config = dict(
    attn_scale=0.177,
    init_std_o=0.0,
    schedule='wsd',
    final_lr_fraction=0.0,
)
MLP neurons of a small language model. Each row is named by its layer, matrix (up: input weights) and neuron, and shows model dimensions 0-255. Each number is 500 + 50 x the weight over its row's rms, rounded and kept within 0 to 999. Numbers have three digits each.
After each neuron's rows, "fires on" lists the tokens most often at its 100 highest values on Wikipedia text that the model never trained on.

L8.up438:520449581456447509498520544508505557407472415518603523518444536521448492508566560494468467506500530495448471503475609496435501519468469390493455477468523495513450479546477549444542398511484534442502496590533512479504501431585520498517521426487572487500459545499469497475489386453554473490498549561491442496588450506495442512418469511461590505466588514417452540554480478617520470540550460641537556519525534505473654443525491561488365484510494434585543376505506579591500430481556493508529495487469565516510431537559555490466613538528621463536602469542514478471435483438462591490541499501507487538401506464467529574444413484474535478517479502456496529518505462587409520413533502543512444456547471448503531529470439489452469459506477408553427522445518478562413413541467620
fires on: "s", "t", "ent"

L7.up121:510520580478486416572468518478478606537413535506445461386575452471428448556608567508483499502497501542453586379435404482526426544484541481499451520478551484509507546499533532514493487483537526477498467444473455528503473503623501444508500549542567453529511493559549494383570468568584484494535407530553468491600500483481472522479523477583627537487502512493474455437431432613450313522449399489452503448545429593544487534477526535597490404490503511431504515489550481490486513574512452451574476561539532522556506517502449446529453464554536484448497459518483547492499455447552515523531539534493564625485477459556480434459575512474552460543397564531470496568538592451503536506477528519492554433445416504513545475528512452509482508457537570409440557561479562395488463481485425
fires on: "lo", "vi", " Ju", "ro", "es", "á"

L7.up366:464481533497557543558423441475551439515464463580523619486496485596449431532506569517497444492459426511514465456547509477592503513515571471545467465404585644545508561535499558452550449515433495524469514559477466523627476473496502495563516550410561483480458550494455534541469480458585458428476532443524454442544462568528408485507562438494432517507518443471520387560567472518567519530510494537528517536481515462513505491379497566444545442563511474559526495475666510463459473579388474479564442473521534508461517515489465288532497552511506541510415517498521434491552456568508531574532553486476514530526543519599490509526550491521479419521534530493470523366489540520525501504484511509531462449374496564478481472528482511488414493404466510489493449508459388440485488508398585
fires on: "ite", "vo", " Bo", "to", "jo"

L7.up381:472455554546545461445510588589563458494441508479511518569478478467483441488521532496558488537507459537526518549511538520494576544578512358600527616561544503545477421484601533481515578519497573505503454509554492539490465448461501580456571574512567547499430486466545506497484453546594500563432531404446400491527496461485491553522508502476429496454556453531493533486505478524514495515474441495499458461447499470521482508511431538467500486548537434396493404524522468560490422476483457514481439424459487440498399541434433477465518430456602565533501411511451484565523518620479558519525555445633465430571515497477522365392449503550558536500447485528529450528532524437346586426523426593512535566476496458506433465514459564464515458518512524584501545485500381428497476496402477
fires on: " |", " 2", ";"

L7.up439:565457566431487564571506470394538477479358528485467491476535587477545538570537466517490538437557495556557494393516473534491510509455594440524453493518490531468435543454517482515534443368435528508470444458480505576433448485507494534453614433494525476481509494568593506503588538496523394511615440423436489442526455464532490515496491593508507360428469530539587443456484561467504571441503476480545500423515420445565471541504530471552479535407474588453465511557515573518449523522473417532527489438551520494489443538553555491527484427521504480475497510519520440510451490615511424510535458521511566499504477527512413524486492443524536438603404599593527471529510510469508478478502549545420483534541540379522417424570524494449558538433427430419470509473533514542419433568474559
fires on: "ent", "li", "der", "al", "t", "ter"

L6.up209:470497492458511427484527544470534500531434489450540486436545464507450439497517568518457412426559533561537567459443445498558464463429600433390425462495624536530440482447564511538539490496588466494497487502492522444517459460502486491539570447485462508568526532598539523410556515527523491478568413526573510499529508467481462518510445530554574548508510538478537574435477496526524487564439546561487518449527491496526567486557488546516439437466471466464539446501584494472483479583541505392522436535485554469490511543553549432507503503523487545502560524587393538399551457466611538539471600529488517542374599510614544444520555486525444356530468567417489397565511536527462497501540543521438469382444447542527520438459538427508542498394462446496457541445333517453490490448484506
fires on: "ro", "do", "ti", "io", "lo"

L6.up60:514487551520492435533487562436503436515465498569462486543439557525486506487520571518508537522464514484474559467453522427514412518550546457490570500439478529524597559539538471567505454490531615456485547444549527454484358451415524461504532472378527501566529552442559466502568470462655575453419548516514466549587572502484401499553536577445513427498444490566570492488469480479440380539441478516559487552438524562454601536504530504564531385561543545505469503514528505468477474462564513587485487478450475562500515498486456527577452432506470599453485481538532579537480412489459632517502528450454477459470544548592506495518533454497453502570479505430457611505535469505507461487581505577521391411474443440491429427444468407513412526562499474495521438414459532504571499420522511
fires on: ".", "ff", ")."

L6.up378:463523551520461454535512499560496470493497512429473527421539490506519539478492557559581552419500424478510502554406481479558450452334589544465497609466623493547513545465539501528523510492455467392458566459567454496486538472542517459509554494457470511477510545464519530441523453488594503559523498499507457494522544507466495521572528521473462511538515439462505464515453413587447494564513498515374466511542481495519561442455414524543469457529647423527509515476563564489476385450510457488477569536523503507563569529477497344501576540504514519490440502526450470410491526416514466506498513473587443488389539610535434458528528518489457497475455574532479524537605530521521503384550572499492574497510471623544543500518554475555435494431460553521446547449394467421551469593391418
fires on: "lo", "ro", "f", "po", "ba", "p"

L3.up341:508486495435547449484471393416449430475471555512439579576485574603544526518564546541514579425464518477462431559507531490509467447448583531466523482510461481419479482578468449500508512555463641465458604424623448507435472454484521586547587571435520499539573452503505487477508499451564497555480487508533466467533514586498466452480448559517478453448574446547422555543508507460484450490479437482432606353429545421570490495506591495584484604593460492494490543459505463488487520518474495499520425540483461521482531524397497496480497424530437565515478537544513566456468420460569485446503543378515543489476540542508567467549607373514455488557577514496428530476547523459543463502556502473484457491482418533515439549470440537514513513492476439501475527445376451513466532564393516
fires on: ".", " have", " had", ").", " for"

L6.up144:506495570472519536510419473457513581488554492459546476480423529627552459548504481519449449540511518483523422526471502457495636509385430509504499497530450503471470411577564487451520466493545559468442445462547471576502547479542507524480499470471531507402406521525418522441473543446516387470508497512510457508445372616478546474427490533529548462468477594529505423501514558515554454436541445509562522594492416393478486469472473503612453619524488444565490477472537544637514478585531435391494463409475549569507442510469524497560534633512525452469466517550491533427434502506512451465468503573593499520502483427506538526519421518585453466433521476519500461499517468452382548522467498463501519546418527516518522531522453563528583463484530550512525579581516526425487609521406500
fires on: " also", "ally", "ly", " However", " This"

L3.up496:523440498538505492453485459520489488515462529595484486471477510529413532506495535511612596442381535484563560497512591499529527555459497424508498422504499529543645459495445532509506503464502449423503419548563534486509484516497516463521591507535520557505455447531516475508517467513513471495544612435464425458473487577521586498562536531563576448509519571503495398488409555512396506475406518481444591603631511557513546569402562544509467557587543493543425511488489538506457435456527479546386545587454516426527550503519585486478473551586555492541532501469457563443606456484463449571510421496516472426523558501537481429384506459495476481469484450352492554430508441475415441526480520616436422499469554485512438446443478467473523489453488426515512528524507447504461577489517470
fires on: "lic", " Christ", " University", ":", "ship", "cc"

L6.up338:458508483541500455557499420484565577563454374538408528579448481496445464445451490530496485493465518559538406509538491483417482425507556442488467502473480487502518487514492423426541472506497403430489446422533517480584546424463479494454498416452533552555469533560478540514533509411545512521464456441575519509460523551545415397409549523487456488524561580471493535393539539462585478522430504554549575498521534429405540520491490569502479415541566490442426475449494580640452474589443467554444517559462545521569473548564459473521547572498438537399484392481440515514547592450554528500475482530558436468510526454542538505502428538537493431525589503432537554597482442433510452433481486496502479405444485537486503450526502541514422502496505522559542540527564474509428391570572613
fires on: ":", " a", " to", " st", "t"

L6.up507:543523512542466440480513492439511512466450597612464549427491467478586458486514443536625638382458536539509546501531477506507496578492538400475454559424539501476565547532460561502515497424520445451463374464499433489538470527500446520541555511452540527418449483579596406484546487490495534445502549474483472468524510482522465485503526478461380439493566458550431495530413463544469520497489432535536432488480527521476474658515472519564523468525578525426511482463551514476518506443434496457460532521477576504617467517538469462567444511517510553476480512492500530532493496445544505488446558537433485517476507551480496552544573581591525497496361455496608457488555514438525525481434651558414563499459465486489505375512573568532533503422485533383401556521503519450518493420544518
fires on: "li", "o", "ho", "A", "hi", "i"

L5.up504:537426578526487487518428470494460506499458598551587532394467535494442454367528632505526611474426468531484534495410416468475516489563480449495472570509676495563531513521458561457517493576561523431523430508583420553482496471439507519516556539510473531493503520574507482472540456473572512478546525535439527430557529537524556445515531433491400483536575513455491552526447520575480491599459401428495464510497510473497517453479422574515410489514547394474547586477536492473511488501375493535440515488550474500487488514451540484523488455594536509460436486530455504473444501438543517422506473474547444471452515565566545475546543535603557568448492479496464462430502556415523387540537462495434581502417447614490455483488433600525480564407478491547454548414494470518549458538492504
fires on: " |", " from", " and", "'", "s", " of"

L6.up241:504527539449554505474391482475560496453523411511460470489455458506518506437507462462532482508461481468581530533526568507529458502476477485495505536465466558428499407504516521479420491462451571456463439600637539527484571358446604532523582571459566457483346438441522537477528473554522542515437519471495441518608534493493513528445443500432510571474421509572531486462489510633375519480494439422520435537521518450469436580550423489507517505534561508522410470523527581563528466486548445481498455468495413474506349524433515505510536501467581513507603470575505536533443426556482557437501571493469496486514559519568446366411523544564506585481504500480469409553523526562415548467497481502566413518533470480500514468459490530520547468543576482496511479505528461583489531541398443
fires on: " (", " |", ";", ",", " (1", " "

L8.up298:485549582451512483606553433454501566448572407562570508472487570508493449485462396598530502529404505548573508496523444451507500501492494451504547478484498509465475484458515451489513480484513446457491435507548522495543518447435506536522429474479579490523422500448450466488502417416509586524626411544475488489485538531462502448364454498513470542566435633464470499429565500603479505562560487387527470470458518512476552472499418524466493511565479408572545504442535480564504451554453441454556443444451512563506485515500596430478595622527491474462454380525479570466546533460487557461467462545577527556510449492549527515503478571486601546458484476494483521492500518446436450335511519484558566458440458579535478502595541572619525532478484507466526550517500453509385519532531438
fires on: " |", " h", " ", " a", "y", " to"

L7.up214:487446528480474529516447445555403496470461441515465560564509508553484424497498438460466466445479557533514479523501558509497571447418458516636471508469554546470356484447512340575494512575516552519433486514649470580478458509520544457492522523541510471486517496449497525485460505451506414461522546486426497551517508441531561401469473506515510492509543606519518511495433599506562499486519471473407609417606517468486538501534469449492468516546475586520438411488537565507523539534479523391446492389482617472469502508517523473554512579479382537465513435489513496486478459544580484419519547467527608449533521474508548557516511433521466395478449522524513426485493545508557407513530524540489510526457578508507544471441502515459656564520426464368515475547464505456559472509448600
fires on: "ly", "i", "ally", "ri"

L7.up283:562510527549594453511459437549450479433521520582496485579417548468427554517620437531477457558448470488517560464548483478516559494555465544551551613478517512526517576500428481461526546502489497514504480570463542497500522496537588446572454506558489395480575589399512475426471497482474463547563457436441576509526429542598581503579476504570536489394526487544524440506467515567489405464540485545505508412451467477525502475556520430540450542495572487423469570591553463450478457554459506605428482506529444578513518475438446514535450513515491557437488440515476486463494469452481465419532523504562604563433532463504456412457408569419405507511510524474574488573516607473447478481520526469415517332496567534504460455488516451549640515461503445508532511546529561539538478536479459
fires on: "gu", "port", "ri", "-", "–", "ic"

L3.up262:528447525491443452449482466548485517317524576496410496523478555513455515518632588479578554508483479513435542538454524543578500626541508500562551520498495462491542566468416527476404447465481534505451507553482471640556521557551504483560530599526452511477520388404388542505515499485487490427519472423465506424651472446468542484580504592545457480435481512574495493594449593593482484552543494429487493443479429553533553479517491468463499458533569582497481599473586503516496528530508500510521455524461442529523513493525463486460517424525594467485546517504511508495514496503551539526467523534539598599455483591527509501409518513458450538465492420455516539465533531387487469492491540573474481493495588405389405498509466492492526529472474541573527485517528407479559523536478423
fires on: " Gu", "-", "BC", ").", "est", "),"

L3.up280:486451492544543464464558505518515565497507577518477454463384482435445492536500461501519440525524521595582554454511571550470531547579486376580505508502549458530601492497412551442480384445476502460505602457532471451614441524559452480516514534518488499522509526433551572481497419521502443503613483458526483422550541433493466527583509585578610518497578479539531429433421499553485447447507518465541475535544517531448516496545503524487481474540531521453466533487539535473507394492535552421519553592515502453550511501524555507417508444579523513377530411417552522457510542508405449400423448612464485498474559548447536530527510432518516546403403469561491557457452481525439394503522483467476428437491561469440461457511480519480457406397497455536496546569545531569457561441524451
fires on: " =", "ov", " S", " P", ":", "lic"

L7.up225:533441621542523471517503482507397477477499513479461478507484520532387474503541517481577497566380526456441521550431514517487549614552483500501436388426526517608526564409513516575488498494515523468542404562442443534461473500508590518509556466431540501580474550536448435480552486486492533517505454413505553455574415467642466548417484543472522456546510535444480521532467591519548513478460517555501443524489397540554579611449467432506480529492528445527463486544534445485511447596486431536551522428523432543544472528383474433594466528456526570521532522522471450556504494468524416516570533499568572528492599460629571453413497489504454467506546493461481519527484475460534509467552526485510453401555457463477504515558510453486457468431414517430565497601442532518518465362466508
fires on: "st", "t", " St"

L5.up507:539477495518461493494446513514371480510513574541548488530543582539563499426441544469442601508488479474619469430474495473411443546498509432526453495568460540425499523571568464433507532588503530494454441496484531547453496573567526529471598508449483552476451530486568400439519513489454463464576445510436546562518526633499529479553479468498476428427478595475507591464465507463462446454535415466529444548537578432403388529494433507575439503516495443497505501459540487521496515502447486439505451486407482550523448524576500499553448566431522528385467509454507628547484395511571547475456543574426495411466577490564504527491511524630407485502442479548467465485526433500498564552520577608489588469412485515484507477528479541502529611463492520498433546504395474547509520495440515
fires on: "hi", "vi", "mi", "li", "ten"

L5.up13:515482448452551472479544502522506454456460535535496566446424510501514412500555540480509470540461463518535488474444448450398521456401435539509496440518556565437436576462466451460471529592570537479549394507484472436453477438543568517481532557550543520509482603529503529474526526480424484514565534570508571505567458512526504491483544570491549532507452434567631529479443523534447486487502462481512402552462482428529506467444463472594550577639578463584531521557555448536477475589569468409540472520401383532469474500427499486565484527419545506543468465574456471468392571463538485380519524464498461440486474516487477463496502549395494520461472572406553480486547474509586524518613517467412557474394398510528532512481418551467503457460535480428542473576395483503483514578508568
fires on: "t", "at", "ke", "ome", "w", "ated"

L7.up322:548533477455572420481463527437455474486443520597423597500565573586558440516448489539446433487537522561499520525481508405424572520508484483574433532579534531454483520481531539529489481517490533536401477525536517537454505373518532554423547499458529542543479520522438521528436538443543408482500434529492500539539469512558502486531447450441453415486578561544519545560490555440484425558430486617494551425444496489475429491499389464458474489471547582450422462589468523515493509567456486520508443444460491558494469484406471545564605545502532526453472498498473530422567533599464426512616536503536550488586539428467563465528450411624552479430506481576450485445540555487556562512479523588496530457487520446517449528522444554501557490486424599427481554614419410486555521516468489
fires on: " and", "f", "ly", "c", "ally"

L5.up285:512528415515518517500410515483589490479393502480473476416517486497508474409526507511563449480512549597576477501575429468422646569527453426451395549504569543544491400496471478532455489535601461451500427479549438541482473465615545473545429536534493525527448510488461461485514532421452437522499509498523498485573526543570407450488565551477519506464484462498561480493520538476597479548481523473484585492514497441392469489451495485515516509440541489558495396502505484496463463500513454525416479553606603533532466514523447533542599516531558460536520524428532528537391390527476563457564511507576502495533456386505612477521424558479470518474441571505515411548531542473525465555454537456451481569458438458464600504435489531554555413547514552411560580583438534531412476498514585
fires on: "fer", "way", "ute", "cle", "chi", "line"

L9.up71:650572473504456465546545517506469552467412526412652494421554479531478520544569537488514471467463455611509478524595517426482581428484491491444493485604506566558556537477584553554489560480495422481423445535506541580551473529468526516514426527497445489462520451511432513449457473495474553444558449522534492432555526579453509471432519479477527512548544479539533543489523610471593480470455477577512483501524444475418497468454411485618436492484469524504441497342547474555497354602480466444576481500477462509550542516482554452547592523490497515478485498578492400535514555484476499591448481537570553514468526468438524550490539527485518436486406542433597436539477494499417437466566520524429423449520451501537552562551418459442510464489584469540567548481520500480496491481481581
fires on: "n", "er", " st", "vi", "mm", " vi"

L7.up218:509533444526506423444492461549558437532454399501564573471509478554457404515532549480508372481493449446531555453558527414513569499612522500555512459445510533487542387540506537519503512383535497505526527469413391558489525489463518463474538457463519471508537457580476555516506449476639475461535454393555474511518474538542554546506461572383505470526481504472437491473449478588543482402412522453573540487512614533551519516452504581536452521525504479410532471490590484493508478442520501515519569478483552541526493490424493509468534591576494500579511541643526574521498533403524571446489538514574478444344518557489510470516530446504461496519428491413430550479539570432478588541503580456467502479403509498468457517414511436481495445387468507468525598443507505489539472446469514
fires on: "p", "\n", " de", "ro", "ir", "th"

L5.up11:597465512534520452516514461509458441504460535656597531481371553521516392523453474491561457592334499440551505501479565490519575548522470474518479482462555426566453463518471454460473518534373509435536486562497530577533508431475513533532590567483475484464506481593405553509495530450484508502518449443495564423565528536508387381451476485547530459484580494565594471461555597557535481533500497463480495496556398506494461555491461489446551488492516355547413551523546485492501457562487456410430493523572449482518542513439533495476526508474482507542492517496459473548458429582577401478536509493564458393499533515573495464547501549564581474470585545360550508410452459457505473463494556510474524473451471464517520458526476490495568484451453581514497467579511455450507455501463533
fires on: "ar", "est", "ate", "t", "st"

L5.up463:527505476445520462452451442525509433379513473512486571458534555602526375468509527478440519507575545526558508559481546486497572492441499500516484465476413502565616453560456425469507483459438497490495509527495409561567493507451547453533435512505483367534472550592521557493527388506450512461489520377569517498584489531472481370470452529451458490468461424416459526475509610481614472553482532508536552411493531568472639473504493541502510601514548534502468519411569517487499548491588442405471531478541515458536463495480547525570424494572490471516485505438463511474391430420549535429489513529468483535486508566475510531503541533517434511401454504525489394418495471478507537524500526449483568412503511530517483547567475388537550565490519549529507559628534550603547497560496527
fires on: "ten", "press", "ct", "pt", "ject", "rect"

L7.up224:494430523579630489544414456396443577506492515537579469344540467524519461438472442532450448467436460518538504533508462445414534620440508477538459507481542550514455509460614534442533440572523648450520480534579471554496515451434498343501615550523456474453461449423561479476486438506494466476546468531457496532504550526448533512488464498516500496469459480504580575491503618508501503511500428501573403560549584531425487517506404565510437436548543515534529542528455577548489504448550450492478497475529521425529533480486513529482520544506520546541444459488455529465453461483566471477473609464525408468442560507575437343538527448555538514409505511522500545476480485530467563485485531569453493561426448474576470511541498526570511532604501438589525512507502527471568482556443505
fires on: " |"

L3.up75:457468475491457496497524454577476428416508587496428529451644550555481589472516540494488477508443477571572556477554485521549570485493528527543467492467483532402526462453600401539544502453552481470447431546481564513579545488498405540556424455456549410522521485379446513454515523474479489551473502473477543455532393557567428456525542525504483576436472549548520597483486523502449459471508495542419646503557509502503507520503456534489510440597520524517464466583550508485462530563541506595492542484561544554486455517530498476578520502487508449465525408420530526476380482472408443383474588433519514576566461409471422467480487513416437524389453565503458382450586502362479462469511478497488417499507563512500588495448481589503468492553522528505541495551457491454506502474469528
fires on: "way", "ship", "line", " company", "mer", " band"

L7.up30:520412534529446512557523477437504473390393481581522505456562514493503479548590609478502553502442579516441556444421498543479534495594538418506454506530478474491399390515573504531468472479519570458465509511450537430523460490586458407425527457475621450485478492426549525524511473481514470518519418562459426508524548527636489501499434504541510435543454550488518481438523464486474510551480551474476525498556416488532559476501564494544517458465437525472512469529506481543467510551447486580401560510543495479481505554499419511481526444525618516456508482541434529491467512475513506473519457564429489483475556545572514460692461551457573487489471553444476489438417629508372469527589447466443478452584444511478494457533532523492579451512392556444472490442523427556440503545520621
fires on: " re", "al", " ma", "ent"

L3.up414:578475467522514417461501470391479533553503503568570585552474475527479462466557569502652526550471504446544434467511489505503512565525510463498532532422477480517434494639552527521535494539457519449476492369447413574477459468493606454665516460481572578498485466489437500518513473420531558477556520462467453434539532487537497466507516492511532460486442447494575455514370525537471452498500506442517448504436395525467519523499452518551474522539492475554443492512490536534518495503543430526464511513426387566539536530450520479487516637522557535481481485615536531445526508495471481552478508560509529455409596548527420510622517427540501575529461472439490506430530498447505518485500561513425497523449521548504424478559467526578438460435459542555488488454478486510538577286458435
fires on: "."

L3.up411:577493468483521427504526541473567478496501555528450497536509430547511528453516529459436492516465480519436517450475464428603391550456483530546548490471449476495501375526529582474470474519501468469476533495402539454505518532421544414546473560522511437627425387567558521481541493491551529395461514495629477529577447484530461452504481457529554501511574407568440417515445462504417506383442528583513523438407495570469519556501527469565491422613510548493479552509474488575504484451551515523503450453602462446502490513433474487487507477547520539546526502688546540472389471556492500608483500510476566575516589524500487420567543478473463572517448510458451520485574605498542444498541497504462440415471450426482503521521502509432397458427420526475475543505446504556541556487482528
fires on: ".", ").", "\n", "ist", ","

L7.up279:531412501582505496548603531436402374458470507515537503509488584499482426599541494489592531462496456416619448539453594480473567515467441517525472513397510544456490509612522531447502556502573604493507453487523472570514482423460564490493541475487517528502501664566463494450544478541456475523584467497436558521508523529522518482458466569436473503413478520470526630438488555485530411435496464447483515440501500487582497517409492498544418555486512386502519500477554462479443536537378449425479427403469488566477498493500570483613498605419513544486545539524413498483526527469493511518496541473512560573492542470528535495520385471554502435491513474437533513454511503456539552500522476488418528479419476543580524500459509468508586503417439402520548440596483559563470568490474492
fires on: "t", "ome", "y", "th", " some"

L3.up241:594523533450565512526474481418521425502490510418416486478574455603499511430504471494507522524462509474524436463491516467548585480419471571498390517463550529438455446464499486461498489497555453467524452489549405571466539503541612499489518531455557500512424531475505434515515474537482445475557480503533440518513452524638485460450510479552526530441475488460490444471551550502540535403509554553483554405476449504448432561566454488518533558481499503520504447562480520547543537548461408459465431509492566570510431520499544464618526500520580506543428415477475455478491484605598424480564511471468618512530528392540519497515369468495553589513380573555478350576566564538572577485479528435477579555540454465524515471487566534563574473549460489404506528616530471473480513469492555
fires on: "ly", "ally"

L7.up28:531421501504526540483544522578414522447436544584489559402520596472479519522541483439469428519393534537577546549461480523499471485517481432584472479480513509472510465512584465515458541604417576485558502576549545587508414495538501444583522575512583460486437464602486500543487448470578593498463482407504476506496524508438528522471480497436441592482432454538556480507430601623437486500457422501509442468506447436407579561517443471465436457584475521381516529504490557576499473495427494455462477464416473466502475518412456519494466480553542606519578463523532463442476513501541607552458413511535522463484568514528476430535527517459513538523541545486509410500599560565449487502607465535486541515500381434467472483544432486579526504567470516478451527554357490446504502492501495
fires on: " |", ":", ".", "°", "′", ","

L6.up128:516479504426519460527522556481437603490581471481470550519517578435540524509497476534481522528510485534465544473468525445478510528499589467422538499479514484558570457565589424443499477625442515467460582572597513502533544433525398510462541476510517349446498488428454572482486543512511372500494476524513480473549535515466574470499473589525546613401473461399547479522549475517423377547542469590475472470548571499399455557622461537479570509442535479419467452556512526583477472560512494426452407522453555433473501508481591510501484476565482532466452497477598508447474439621487478469591493469574500431512506513402514490497474521537523506507536552518525466430531442494442485430600543528513468532515511549483412482568465447477438465469537446369544550443473535493561552524451447
fires on: "s", "-", "d", "re", "ab", "b"

L7.up496:461486588467501467548445590520456462455442478467482447491500445577381602446561567476489529456494498584488503482513489483530593516475564521559598415472498513500420498447446532469484506518504501589484601461451461496491490477432407446555559465499495433455606532457534522467544447441449432498514524506511457472598424447466500481468558492612482478464477555501526419482533513507515467556479409524532488465528530583402488612561499444557424568465543531438499515539535530479518492542483409469493448510487605541484513507559589501502465459533578519591436413576490468485438427519547521499639471581602494522531461500505467415387538493507452526480505548546474410466534514539464547498530507498516534516522449482489492564549476543492550448431576445385592613520431573500486407485579463
fires on: "duc", "la", "-", "vo", "d", " Du"

L3.up170:555488513503440460442374446509471447456512454549550574502441497491479494457480564494466439530483461537522557505501459481445507505489496412606475510545495530492562442470523551500401461532495571448517556536573499556433448486589468524533582520487514488481427389439532502543538430503540416467489617494525482408537552499476539540508474563433463467503473437522523511377483485575443521481588375460471454559547488487474491559584468485496412594565508511489501459483511613441493539478488460445481385357517458448520415510378515506616412505580578553484545454520554476523495419507532546453501502574549467506495544476547492461464411490569506504478502518520479499464488547426516564535512475588509457534549490566373423518460481554627524513474527569541606491569495409531487518499515470
fires on: " |", ";"

L9.up412:536492470485531449415426417440462493494551419495550564440514494610465570461456508545488530468516458495496565479536480469501441528540602518471512535470633483329517449579485516420418495497433481466509559484516493523544524491453477406501528448410525461439409497481451484579508526497503524505410429467466534406567474503496543485531576548510516461533467433543452500494414519567497438461466547497530486448606504498406551510464574557510516545489393492392541495544562577516557513465501516575517472536399540508629499504530529484400526545610572586430496558551494573551448580464432556439450499488617467549509560523487438531479451493478502463591499487511466496456506581477404626512496484563545523436459496470486483467462400531537557488472552424479459494509483486580472467495485510
fires on: "s", "p", "ro", ".", "li"

L7.up185:550449507502449424444417479573476454505537426484473532512444508496540505462559459485525422470525512538514490530588579532483544536558508386563551532515491660419522520516538549528419504453513540480527517544431526590473471529525489417597549508473471545523515481438492459512498494447514561425549459441439513498479577504481493541357447438524487486495390552540515564448442577545440501505543344541524448480553504461480526547572468494505451586561516476435490539529541642467517558463416565478403378435458562529527482507515530493502505569508513517522468541571503505474499454507520548509497566558602448397537593507513448398422491480465465463538501476455462418510557488493479548520515510563479484530495454426461456497628449504573551481614570482483502517563490480401471411517438483
fires on: " |", " 1", ";"

L6.up405:596458417546472498530562472533389504459560412560586471488480509477469536510475469498485481514529499501456591449470548567471534483403539466542525508467535520542545561429507438514522531555505509525511403491557490493504467374638589476526471465474559414480499569560487507455528298449502517523510517429575527526383490515488511443504482533512544401428495534537553568501511493487447443495632463539565494444492439451409449517447462426531591532449492499457520402449501428523529499494481532500480466581436505502535514512513504553499485542543441596506494400444566525542430556490511453523555515563593633383499522465528600547431484532524512498487540558480423504508489564483530517512513551513405498447477533488445556488476487467571588448555537458435503537465448574442548427502480479
fires on: "-", "am", "ri", "ad", "ra", "ab"

L5.up502:514513528510517510526442551416468464485551476471486521455599541569529486503497630493470475479526567442481509510434514478528568534411439482471518530542527515476398450525506500494533427498534632482541414495523481560560519451600550493493471492506483471464432515464509477450504487468573516433493511536428523478521445544499607471438473440565455473392501537443478529408483516539516512435504385525550580538460392476470480491491530476551485596533448490584496506537555622570496535514506405400563524415538564547483500496464520482497433511520514478432572410500481552594451418523518464495421483564531511452503529448490568409414548439598421407551466476537562470430552506488485529521503578522435509503513477474456491490569533543419617491436478535456564489468440535500529479543300563
fires on: " only", "ally", "se", " also", "ly", "ish"

L3.up53:546546518482501493420474365523462489462494403631625560336519506559412482492520498510525524459412492458464523507498525493479537478511502521547474574557503587479528538554573417526472496497567509502451373438485491551582542483471533532485501414438498480451513434518528505509537538417488483488438610513453610502510527462498478465442566495548621393563482495512461521422501467536531527402569450413547654505457405482517522542460532536549463551572500533416444561566541516432505465540448454557483514478463501524485455525477458502530476565473549523559493485493539483497470483485492507498494526551524490488495478435466463546540484514415373563483522508546578542444504502513387523488521409560535571477407578575512424527521424489524505540569488427575457493481492518397472536475428550
fires on: " vi", " known", " Roman", "ist", "ian", "rd"

L5.up283:526493476408503578553553540416437421494464511561419468508553560522522533535495486512435406532477566485573448348556479446519541517539503419532485525549455522444550473511550359585521500513465491396496439563472595458575456496556461494473493479494519443475563548483498542577474506439552524464571493476392454394496431495528458417427446619502533505559481477529526570522525513481462433457452530517555548471514418435523532525465531575559526520450397510551530461503463554616512399620497506581513496399534576494414432546505550440473587537502497479487547427489522590485457554487500542487518453516465532429438465474511573532468529306495488453539512540550516506533474511455467492469529550469426424482488519449496504446524511533497566574452495432494539513482505574474509537520451547
fires on: " re", "c", "-", " con", " post", "mi"

L7.up388:516388528579548463556578452542478549503483475508506582539524534551461511469479536539470537436426520559552453473503433489459580413470465457465480594485462524472416504517497413450528502488408496555405528440476603526589459545460508424417504616539495553545539494486516534430468451401584519459574486446465508498466487569490542500521478545591456555503532590497576516440482509543557520475475449451557524437507438546468463483402507494494378485488486453523465473446495489485452393457496512480490421565397534609558512507515512502447644523536539421411538439536560427514454537431528506420530478510475495463441470484440486495505419529544629506493429522500448501549521526425458433445542458592451554420507535561565510451533519547500505598426525498490576515486582465479520589480517576
fires on: " inter", "en", "y", " a", "ig"